{
  "init": "normal",
  "init_std_up": 0.0334,
  "decay_shape": "linear",
  "dataset": "wikipedia_en"
}
MLP neurons of a small language model. Each row is named by its layer, matrix (up: input weights; down: output weights) and neuron, and shows model dimensions 16-79. Each number is 50 + 10 x the weight over its row's rms, rounded and kept within 0 to 99.
After each neuron's rows, "fires before" lists the tokens most often just after its 100 highest values on Wikipedia text that the model never trained on; "fires on" lists the tokens most often at its 100 highest values on Wikipedia text that the model never trained on. A number after a token or word is its count.

L13.up448:78 49 45 54 57 51 43 65 34 46 45 43 37 46 66 57 45 65 33 49 48 40 53 46 25 55 55 36 51 68 59 41 40 37 38 58 49 43 52 50 42 57 57 57 65 54 47 44 56 52 66 42 53 51 43 37 45 63 52 43 61 55 35 50
L13.down448:61 47 55 59 48 52 71 37 56 45 58 54 57 56 41 58 46 41 59 65 43 48 60 54 44 39 40 74 48 44 46 46 53 49 53 50 47 51 45 38 57 57 45 56 46 50 49 62 57 41 50 47 49 74 61 52 52 39 45 61 56 60 34 43
fires before: " " 92
fires on: " |" 36, "," 21, ";" 9, "s" 5

L8.up1067:50 35 48 57 64 40 52 61 41 51 39 45 65 42 22 53 49 55 50 55 62 66 36 64 46 64 43 47 45 52 40 60 42 37 43 59 41 57 36 44 41 62 60 57 51 57 72 56 53 38 42 63 46 55 55 44 43 33 61 47 48 53 60 48
L8.down1067:61 33 26 50 59 44 61 43 47 58 43 36 45 50 49 43 58 71 56 36 53 49 38 65 49 45 58 38 39 34 50 51 58 52 59 49 58 25 49 49 52 49 51 43 30 54 57 55 36 37 69 34 61 43 52 35 45 49 52 54 49 48 66 45
fires before: "|" 38, "\n" 23, " |" 7
fires on: "\n" 47, " |" 19, " Democratic" 6, " Qualification" 4

L13.up812:34 53 32 54 56 50 45 56 60 47 46 49 37 39 55 51 56 42 50 54 51 43 46 34 45 60 25 52 47 46 38 48 51 42 54 52 39 42 55 54 45 52 47 56 42 47 40 52 48 49 46 53 38 37 56 38 46 52 47 61 44 65 42 58
L13.down812:56 50 50 46 72 66 35 44 51 39 62 73 57 50 67 46 41 49 57 50 42 45 50 47 57 41 57 66 58 65 51 45 39 59 35 60 67 17 55 52 37 39 46 58 50 39 54 33 70 65 47 40 49 44 56 45 50 60 40 41 41 53 40 45
fires before: "\n" 75
fires on: "==" 45, "===" 16, "1" 7, " ===" 6, " ==" 6, " Boy" 4

L5.up1033:53 62 59 63 70 46 52 54 45 32 50 55 52 60 40 53 45 54 68 65 46 41 61 27 56 45 50 65 46 45 45 52 18 53 41 48 44 48 26 35 47 49 73 46 34 82 34 54 56 54 41 34 49 45 46 48 43 45 58 58 47 45 63 46
L5.down1033:34 40 53 44 72 51 46 54 56 48 48 41 43 44 36 45 43 47 42 52 29 35 52 77 85 58 54 41 59 58 63 39 42 43 41 61 74 40 62 33 50 59 51 52 41 52 44 51 53 32 51 65 41 61 52 58 47 48 60 51 50 62 66 54
fires before: " |" 38, ";" 14, "." 4
fires on: "0" 56, "'" 16, "\"" 7, " it" 7

L5.up303:65 52 43 55 53 30 40 71 50 43 41 49 33 53 33 49 42 30 56 32 49 42 31 52 44 49 32 36 55 59 52 60 60 43 63 33 41 52 48 65 38 46 52 65 43 64 56 65 69 45 56 59 48 65 47 45 59 69 45 43 57 54 67 66
L5.down303:55 61 50 55 43 64 55 45 56 62 51 43 45 46 56 48 44 50 59 65 57 45 50 48 35 50 50 57 54 58 50 45 49 53 47 54 55 62 56 63 47 40 56 67 69 42 45 32 55 54 56 50 43 55 49 46 59 61 58 56 35 43 46 53
fires before: " " 65, "\n" 15
fires on: " |" 87, ";" 13

L8.up463:27 47 46 46 51 41 53 72 49 67 42 49 51 43 65 43 46 41 47 38 58 38 33 57 47 52 50 39 40 33 42 72 45 48 55 45 44 47 51 36 48 49 54 50 56 45 55 60 62 36 44 52 50 71 49 51 26 46 44 55 53 55 61 70
L8.down463:43 53 41 57 50 71 57 37 53 52 51 40 56 52 59 48 58 61 53 46 38 52 45 53 38 52 56 33 44 50 52 58 41 51 44 26 45 58 48 57 54 54 66 51 67 66 43 55 44 36 49 41 42 34 46 58 50 68 42 52 31 34 49 40
fires before: "\n" 44, " " 10, " |" 7, "ed" 5, "vers" 4
fires on: " |" 69, " " 8, "firm" 5, " re" 4

L13.up874:48 56 61 67 40 34 45 65 49 54 52 67 55 44 59 53 55 37 59 48 61 51 43 54 55 46 46 51 54 47 64 69 52 42 31 41 39 39 35 47 41 48 46 61 61 41 56 62 45 40 40 36 44 45 51 44 41 46 44 36 47 49 70 44
L13.down874:51 50 53 61 58 50 50 45 57 60 47 77 39 47 45 36 48 48 59 34 44 38 45 38 71 49 65 50 70 48 45 44 41 49 40 40 49 29 70 67 60 44 55 26 53 54 67 53 50 37 39 58 47 55 39 61 56 44 48 47 45 61 50 58
fires before: "\n" 69, "-" 13
fires on: " =" 31, "\n" 20, "===" 13, "==" 10, " ===" 4

L13.up47:55 39 38 38 46 47 51 51 29 47 56 44 51 43 68 60 51 33 57 43 58 45 36 41 38 55 55 37 26 55 45 55 37 12 50 62 40 52 42 72 57 55 67 60 68 48 36 47 67 56 51 50 60 49 64 53 39 72 50 43 53 52 55 70
L13.down47:31 68 43 54 66 43 41 39 59 57 49 66 54 53 54 47 57 56 63 44 43 40 44 55 38 54 46 57 51 49 39 52 73 59 44 47 52 36 50 55 58 69 41 49 41 63 65 31 43 50 42 60 49 46 57 44 41 47 67 40 61 58 49 38
fires before: " " 53, "final" 4
fires on: " |" 22, "|" 19, "-" 11, " " 6, " Award" 4

L13.up529:48 40 47 43 56 40 49 49 31 49 39 59 47 51 54 47 41 46 40 44 45 41 49 53 41 44 46 44 36 40 69 58 60 44 47 49 28 59 49 65 41 56 62 67 52 45 60 47 57 29 57 60 49 47 38 42 24 58 49 48 50 53 57 54
L13.down529:49 48 46 59 43 71 89 58 66 51 47 50 53 52 57 54 50 55 59 58 46 50 63 59 67 48 63 59 56 47 30 44 49 47 42 64 48 37 49 48 51 60 50 54 47 55 38 50 41 59 58 50 75 54 53 40 71 37 53 59 71 41 47 54
fires before: " " 63
fires on: " |" 41, "|" 23, "t" 5

L8.up1332:71 40 36 65 60 38 46 74 60 43 51 62 55 55 54 35 43 50 43 48 47 44 53 59 52 48 43 51 44 53 54 54 37 56 36 61 48 44 42 47 66 59 73 54 54 49 56 63 48 46 52 46 38 51 49 47 45 41 52 44 46 49 47 47
L8.down1332:77 51 50 46 41 46 62 48 52 53 57 48 68 50 44 46 46 57 33 48 51 47 63 62 36 56 40 32 42 54 45 63 64 48 60 52 57 56 58 57 36 42 52 45 49 49 46 52 47 63 49 32 56 62 57 58 21 28 46 58 56 50 43 55
fires before: "-" 32, "\n" 26, " a" 7
fires on: "\n" 52, " and" 27, ")" 6, " is" 5

L13.up1039:48 57 33 50 59 38 51 59 50 61 39 49 57 49 43 54 66 52 61 59 36 50 56 34 39 35 48 57 25 55 56 55 65 41 65 40 57 56 32 46 51 60 49 49 47 60 39 58 58 43 53 30 82 44 57 51 52 63 61 70 45 55 57 42
L13.down1039:61 53 50 43 66 73 45 53 55 29 37 46 49 54 71 59 36 66 51 65 63 44 39 41 41 42 42 30 29 48 50 48 49 47 46 32 50 52 52 71 53 61 47 46 37 58 50 55 37 64 51 48 43 59 45 57 55 43 59 50 44 41 51 48
fires before: "s" 43, "t" 7, "Or" 4
fires on: "'" 61, " H" 11

L5.up1285:46 58 55 50 59 42 50 58 44 54 39 61 36 51 67 42 51 43 61 55 50 54 45 58 57 43 42 65 57 50 65 52 34 50 56 47 50 46 33 52 58 52 46 44 39 62 46 61 54 49 45 20 38 34 52 40 46 54 67 85 67 57 57 32
L5.down1285:58 48 44 58 53 35 55 44 58 56 66 45 47 52 51 67 42 59 61 51 62 47 56 45 46 57 43 51 39 52 61 59 49 41 64 47 17 50 49 44 60 36 53 66 64 62 38 49 51 37 63 47 57 63 68 50 42 52 32 67 71 70 57 50
fires before: " |" 67, ";" 5
fires on: "0" 73, "\"" 16, " \"" 6

L10.up754:48 56 53 68 42 51 50 57 41 52 44 51 36 50 46 53 48 48 36 42 51 50 40 32 41 35 55 61 50 47 44 57 57 56 48 63 64 76 44 48 52 64 41 49 51 52 63 51 50 41 45 50 52 16 51 36 50 65 74 42 49 61 34 47
L10.down754:51 58 44 57 54 64 54 31 61 48 61 48 68 40 61 58 41 34 64 67 48 48 49 78 41 52 48 56 61 32 61 57 41 48 51 50 51 52 54 62 47 54 57 50 42 38 66 47 53 52 44 42 42 53 44 54 37 45 45 37 58 45 49 63
fires before: " by" 25, " on" 13, " in" 8, "e" 5, " for" 4
fires on: "ed" 27, " released" 10, " written" 7, "d" 7, "voiced" 4, " based" 4

L5.up390:47 57 40 62 40 34 35 59 45 52 39 52 44 37 38 38 54 43 54 58 51 45 53 61 51 49 50 29 53 60 50 54 55 40 54 79 59 48 38 56 54 54 48 52 54 33 54 55 47 44 53 51 42 65 49 54 50 41 48 50 48 34 53 51
L5.down390:59 57 62 44 56 63 46 44 42 65 53 59 42 46 45 48 63 48 42 49 58 44 29 48 64 72 36 35 40 67 49 52 51 49 55 46 56 45 55 50 49 49 42 68 38 59 36 57 27 50 57 57 52 68 81 55 59 52 37 48 48 42 43 65
fires before: "|" 36, " |" 32, ":" 6
fires on: "\n" 38, " —" 10, " Total" 6, " Report" 4

L5.up659:52 51 31 46 56 46 47 58 44 41 42 53 52 43 45 52 52 45 42 68 45 45 38 74 57 35 26 41 23 49 54 45 41 42 41 63 42 57 39 69 47 65 65 60 33 52 64 37 65 58 46 40 51 50 35 57 53 57 48 57 60 69 44 67
L5.down659:54 51 39 43 55 61 55 48 69 34 63 41 52 58 41 54 57 61 56 43 53 20 45 55 44 60 47 54 27 48 47 50 38 38 43 49 55 51 44 64 47 41 43 54 49 75 44 53 46 58 50 39 51 58 66 47 57 50 39 71 51 53 58 70
fires before: " " 58
fires on: "t" 14, " September" 10, " March" 9, " June" 9, " December" 8

L5.up822:47 56 58 57 59 41 25 55 30 69 45 59 59 43 58 30 55 44 39 56 61 54 47 54 57 41 35 47 54 51 45 59 50 57 51 51 48 54 49 56 45 57 53 46 68 52 52 39 62 28 49 56 46 54 51 37 44 51 73 55 48 53 42 61
L5.down822:46 59 69 54 59 52 51 52 58 40 55 33 47 48 52 37 43 46 44 59 42 37 43 52 49 44 48 50 46 38 50 27 58 41 54 59 52 55 64 49 60 39 67 51 48 53 50 73 57 46 44 52 48 52 64 63 61 73 46 46 57 62 49 44
fires before: "\n" 52, "." 6, "s" 4
fires on: " ===" 15, "===" 14, " ==" 11, "==" 8, " in" 5

L13.up692:47 60 45 44 46 47 52 62 38 43 42 46 30 35 44 46 64 54 68 51 42 46 44 52 57 45 45 32 44 57 53 42 46 39 63 40 54 58 40 61 34 55 56 73 70 57 46 59 57 50 61 58 28 66 43 50 53 44 49 65 50 72 46 52
L13.down692:58 50 47 48 48 53 41 44 58 39 45 52 56 41 31 57 62 52 33 53 58 46 58 40 58 61 55 56 42 59 59 30 32 48 30 69 44 51 45 44 57 48 70 59 33 32 50 62 40 60 55 60 56 50 68 50 61 77 66 49 68 46 48 39
fires before: "0" 30, "9" 11, "2" 10, " " 9, " the" 6, "W" 5
fires on: "0" 24, "°" 14, "1" 12, "′" 10, " (" 7, " under" 6

L13.up427:44 34 57 50 41 51 50 49 58 50 46 49 39 47 38 62 70 51 65 59 73 39 52 43 58 46 61 38 34 46 40 39 48 54 64 63 57 55 47 39 58 48 40 70 74 65 25 58 63 43 42 50 46 46 55 62 52 54 66 61 58 61 63 55
L13.down427:59 51 49 56 50 41 51 49 42 30 53 47 45 43 46 48 54 62 54 56 58 52 37 43 52 54 37 62 59 53 48 53 51 65 60 37 42 40 35 25 40 64 38 39 40 50 28 40 59 54 35 61 41 31 52 56 44 43 54 58 43 46 55 66
fires before: "1" 19, "2" 18, "ui" 8, "8" 6, "9" 6, "3" 6
fires on: " " 57, "s" 14, "1" 13, "f" 5

L13.up389:72 57 33 60 65 52 39 35 54 66 62 58 42 34 51 36 42 65 35 53 45 32 46 46 38 52 41 36 45 48 46 37 38 47 57 61 61 52 59 56 40 55 69 42 61 37 27 49 57 48 49 59 62 58 45 45 51 58 33 67 55 49 58 68
L13.down389:35 43 76 45 55 52 51 42 38 41 43 47 49 74 71 46 72 42 46 49 44 72 50 55 59 60 50 37 48 52 59 69 51 43 54 35 44 43 45 48 67 45 45 57 46 63 48 63 48 53 32 43 40 55 54 67 30 43 47 42 44 49 47 62
fires before: "\n" 58, "-" 5
fires on: "==" 36, " ==" 13, "===" 6, "na" 4, "\n" 4

L5.up94:39 51 45 42 40 40 49 49 38 54 41 46 43 45 58 47 60 45 51 66 56 49 36 57 75 37 32 54 29 47 53 41 53 56 51 65 70 58 51 54 48 56 49 56 53 52 49 39 48 43 48 60 37 36 52 45 46 67 50 47 54 57 72 66
L5.down94:58 38 75 47 49 55 32 39 52 51 57 45 52 33 57 40 62 46 60 46 64 67 46 53 51 54 44 67 43 46 49 40 38 50 46 61 59 46 39 56 50 40 39 72 47 45 56 50 37 47 53 52 64 48 64 41 44 32 55 47 41 60 57 59
fires before: " " 39, " the" 13, " partnership" 5
fires on: " in" 85, "In" 11

L10.up1289:42 55 54 40 65 24 51 46 49 58 52 55 42 49 58 67 53 52 38 47 63 27 27 57 33 47 49 40 59 51 41 55 49 57 70 61 38 54 30 51 50 44 44 60 66 63 51 57 48 43 46 43 59 52 54 37 33 50 54 55 46 81 56 40
L10.down1289:45 38 41 67 54 53 38 65 47 41 42 49 58 43 49 66 26 67 50 51 40 34 56 54 59 75 51 43 54 42 61 49 44 31 44 44 51 54 32 65 53 54 52 43 65 40 47 57 48 57 65 44 34 45 34 61 61 53 43 33 38 58 60 61
fires before: "\n" 54, " " 31, " |" 4
fires on: " |" 86, "\n" 8, " " 4

L5.up1083:43 56 53 67 65 49 59 62 50 50 45 51 54 32 37 60 37 46 39 47 56 47 43 54 51 36 61 41 52 52 50 67 55 43 57 41 56 63 39 54 40 59 47 61 34 58 66 64 56 42 50 53 56 56 53 41 46 53 66 51 57 43 51 39
L5.down1083:60 45 48 41 60 63 16 34 48 58 62 66 46 63 45 62 60 47 47 58 39 33 25 53 39 46 52 52 52 60 52 53 58 43 49 57 51 54 46 43 44 42 61 57 47 46 47 47 46 66 63 45 58 45 48 64 50 59 54 65 53 65 57 46
fires before: "1" 13, "3" 12, "4" 12, "2" 8, "5" 8, "6" 5
fires on: " (" 80, " there" 4

L13.up460:64 66 51 33 62 43 30 62 47 62 31 49 45 42 49 51 47 29 54 48 61 52 61 57 56 51 45 30 46 49 50 61 42 35 34 46 53 47 48 62 30 54 60 48 56 57 48 47 50 71 44 46 35 34 47 58 51 52 62 59 46 54 62 40
L13.down460:42 67 50 54 63 58 54 50 47 29 33 52 59 52 54 68 56 43 49 52 41 61 34 66 60 36 38 62 56 31 49 44 23 67 40 72 55 54 45 48 43 58 40 50 30 59 48 66 42 59 44 42 54 48 45 69 36 54 58 54 51 56 62 57
fires before: " " 55, "2" 7, "4" 5, "ten" 4
fires on: " |" 54, " " 19, "in" 5

L8.up376:41 45 26 54 67 35 40 58 56 44 45 42 48 31 61 58 43 53 55 35 51 45 45 42 50 58 24 28 55 56 40 62 41 37 58 50 56 36 42 38 56 47 57 54 70 62 58 66 58 63 54 57 37 59 54 46 40 57 53 62 52 64 69 45
L8.down376:69 43 46 49 65 38 52 52 45 54 64 55 63 44 46 57 55 52 56 62 51 50 53 42 43 64 43 23 38 57 44 56 56 55 56 59 52 52 41 46 45 46 35 44 57 56 53 66 56 49 59 59 46 57 64 62 52 31 52 43 62 36 54 49
fires before: " |" 49, "0" 16, "1" 6, ";" 5
fires on: "0" 40, " " 26, "1" 14, "2" 10

L7.up174:65 33 29 55 42 43 36 53 53 63 40 43 52 44 62 46 57 46 52 57 55 39 37 51 48 56 35 29 40 27 47 55 52 42 46 62 44 58 23 52 54 51 49 56 43 55 60 30 60 58 48 60 52 49 47 50 46 57 41 64 54 61 61 57
L7.down174:47 50 34 57 47 48 42 46 43 57 65 40 45 29 57 43 58 65 54 53 73 56 47 45 61 46 50 46 52 54 48 56 53 31 43 58 54 42 63 56 33 40 59 29 61 54 59 42 48 54 60 51 45 50 44 51 39 41 52 47 63 44 47 50
fires before: " |" 63, " (" 4
fires on: ")" 42, " votes" 9, " jump" 6, "weight" 6, " ±%" 5, " length" 4

L7.up1039:65 31 54 61 58 36 48 49 46 44 46 42 49 55 43 52 59 41 42 42 53 50 49 60 53 46 44 49 46 34 44 70 38 37 46 39 48 55 54 47 35 47 55 54 53 55 47 68 60 50 47 46 53 60 49 62 46 47 51 59 57 66 53 52
L7.down1039:47 45 64 73 56 54 68 42 51 48 52 25 52 53 56 51 48 65 37 54 29 49 39 48 52 48 53 38 45 61 70 53 49 52 61 45 52 54 56 44 49 48 45 62 42 57 62 65 42 67 54 39 47 36 50 57 60 49 48 66 57 54 52 41
fires before: " " 38, "\n" 35, " |" 8, "2" 4
fires on: " |" 73, " " 8, "." 5, " —" 5, "ed" 4

L10.up540:40 49 56 38 68 57 53 60 65 42 47 58 41 45 40 54 47 50 58 69 49 53 37 52 60 64 39 55 47 80 42 51 53 48 56 51 55 43 31 37 57 53 69 63 39 67 43 58 46 49 36 38 50 47 36 42 62 58 57 69 67 49 68 50
L10.down540:50 52 58 49 54 49 60 30 53 53 56 58 58 37 35 48 50 53 51 44 60 47 36 41 51 42 37 47 38 59 50 60 54 36 44 63 42 43 59 32 40 50 36 51 33 57 45 45 47 59 48 35 51 50 57 45 50 63 52 39 56 39 50 50
fires before: "0" 16, "9" 16, "1" 15, "6" 11, "2" 10
fires on: "9" 38, "0" 37, " " 7, "1" 7, "2" 5

L5.up305:58 57 47 63 52 35 53 51 69 89 45 37 50 52 51 51 64 49 59 38 70 40 38 57 51 42 64 35 42 59 47 75 43 50 49 52 29 43 41 49 42 53 29 64 46 69 42 49 40 53 47 55 55 44 54 29 50 56 43 60 59 49 61 47
L5.down305:50 41 62 51 49 43 43 43 45 31 37 52 38 62 52 49 52 45 67 46 55 74 46 52 37 49 60 54 59 46 52 40 61 18 54 48 39 37 54 56 54 43 57 32 51 63 45 35 53 42 55 54 57 61 59 49 44 44 60 66 43 59 52 45
fires before: "s" 77, "an" 4
fires on: "'" 92

L5.up1338:71 62 39 29 49 44 78 60 47 40 50 45 36 58 47 62 69 26 60 37 58 45 54 66 43 39 69 49 52 53 69 62 48 63 59 60 50 50 43 62 41 51 57 42 49 53 50 65 59 43 50 56 52 32 49 50 50 38 40 55 64 52 46 66
L5.down1338:40 57 44 32 44 56 38 45 45 59 68 42 43 31 43 49 36 58 56 58 52 38 65 39 48 56 59 63 53 56 51 51 56 49 58 36 62 65 54 37 56 44 54 41 52 38 56 54 58 36 78 52 48 33 79 43 42 48 46 56 56 45 23 50
fires before: " " 34, "\n" 19, " |" 13, " —" 6
fires on: " |" 59, "9" 8, "1" 5, "---|---|---|---|" 4, "2" 4

L7.up391:69 38 48 29 57 50 50 46 51 52 48 54 51 38 38 75 48 37 62 52 53 57 31 57 44 57 55 55 42 61 50 40 52 41 51 52 52 57 52 57 57 38 65 66 31 41 52 50 33 69 41 49 47 42 42 45 55 59 51 47 59 37 52 31
L7.down391:44 65 59 61 31 55 42 26 40 36 79 60 43 60 66 70 46 65 53 47 48 50 51 55 64 61 42 47 42 59 41 51 40 58 63 58 38 47 44 49 40 47 60 67 51 49 68 57 41 57 51 39 51 38 54 46 45 46 52 43 67 51 37 30
fires before: " " 55, "with" 5
fires on: " |" 87, " (" 5, ";" 4

L7.up489:61 62 44 71 56 38 43 56 69 44 54 57 51 71 44 31 56 45 67 58 61 18 52 46 40 39 50 52 49 51 31 50 55 23 54 48 46 49 33 48 38 44 55 66 25 63 47 33 56 53 36 42 53 37 60 46 48 44 54 74 51 42 54 43
L7.down489:41 38 57 49 59 57 39 46 53 30 46 34 52 55 52 46 43 52 64 50 48 54 51 48 52 49 39 48 62 37 45 65 30 55 35 58 67 44 36 27 46 57 46 53 54 51 40 48 52 63 61 38 57 50 49 57 51 66 39 49 48 55 48 47
fires before: " |" 43, " " 17, " (" 9
fires on: "%" 24, " were" 11, " votes" 8, " mi" 6, " ft" 5

L5.up257:55 41 23 44 29 37 54 61 59 60 48 44 41 46 48 52 33 40 22 76 44 40 53 39 51 55 57 70 50 66 63 51 56 45 43 63 22 49 51 56 51 59 64 74 48 34 67 34 48 59 49 47 52 39 46 45 55 45 39 46 49 41 63 44
L5.down257:68 31 61 62 49 61 42 56 37 48 50 46 46 56 39 55 57 51 36 48 46 49 26 56 42 43 44 37 34 31 54 43 35 53 49 55 55 62 42 47 59 40 29 45 41 48 47 58 71 57 60 55 56 50 58 61 55 33 39 61 73 52 59 44
fires before: "\n" 36, " |" 23, "ed" 5
fires on: " =" 35, " hold" 6, " Dec" 5, " jump" 4, " Succeed" 4, ":" 4

L7.up6:58 58 27 57 61 47 55 53 59 73 47 41 37 42 48 68 56 46 53 64 52 39 45 61 54 52 66 51 31 65 51 58 50 39 47 48 59 37 35 46 54 47 49 59 47 60 56 59 38 59 53 55 73 37 43 41 54 36 30 43 46 42 58 41
L7.down6:34 55 66 33 52 42 46 38 42 63 62 55 53 50 55 57 49 62 39 41 46 57 51 45 45 37 44 61 33 34 58 58 65 46 45 58 45 54 74 38 57 39 59 42 45 52 43 47 44 52 54 48 38 53 39 43 60 58 59 59 65 45 46 42
fires before: "s" 39, "," 16, "." 8, " of" 5
fires on: "'" 36, " season" 28, " which" 4, " situation" 4

L10.up190:54 51 42 53 64 46 45 55 36 70 34 61 49 35 43 43 39 38 41 60 50 15 48 79 50 50 50 34 61 49 37 54 41 56 31 55 57 49 39 61 43 48 38 62 59 67 45 57 47 44 47 63 60 44 49 51 38 64 51 64 45 57 55 49
L10.down190:38 37 34 54 55 57 52 62 65 51 56 41 41 38 37 42 49 60 59 50 51 30 45 61 71 69 47 33 64 59 30 50 33 64 36 47 44 59 41 43 45 42 55 38 47 61 54 44 59 62 60 51 56 60 66 52 45 55 53 47 52 57 55 43
fires before: " |" 32, "\n" 20, " was" 7, " is" 6, " The" 4
fires on: ")" 76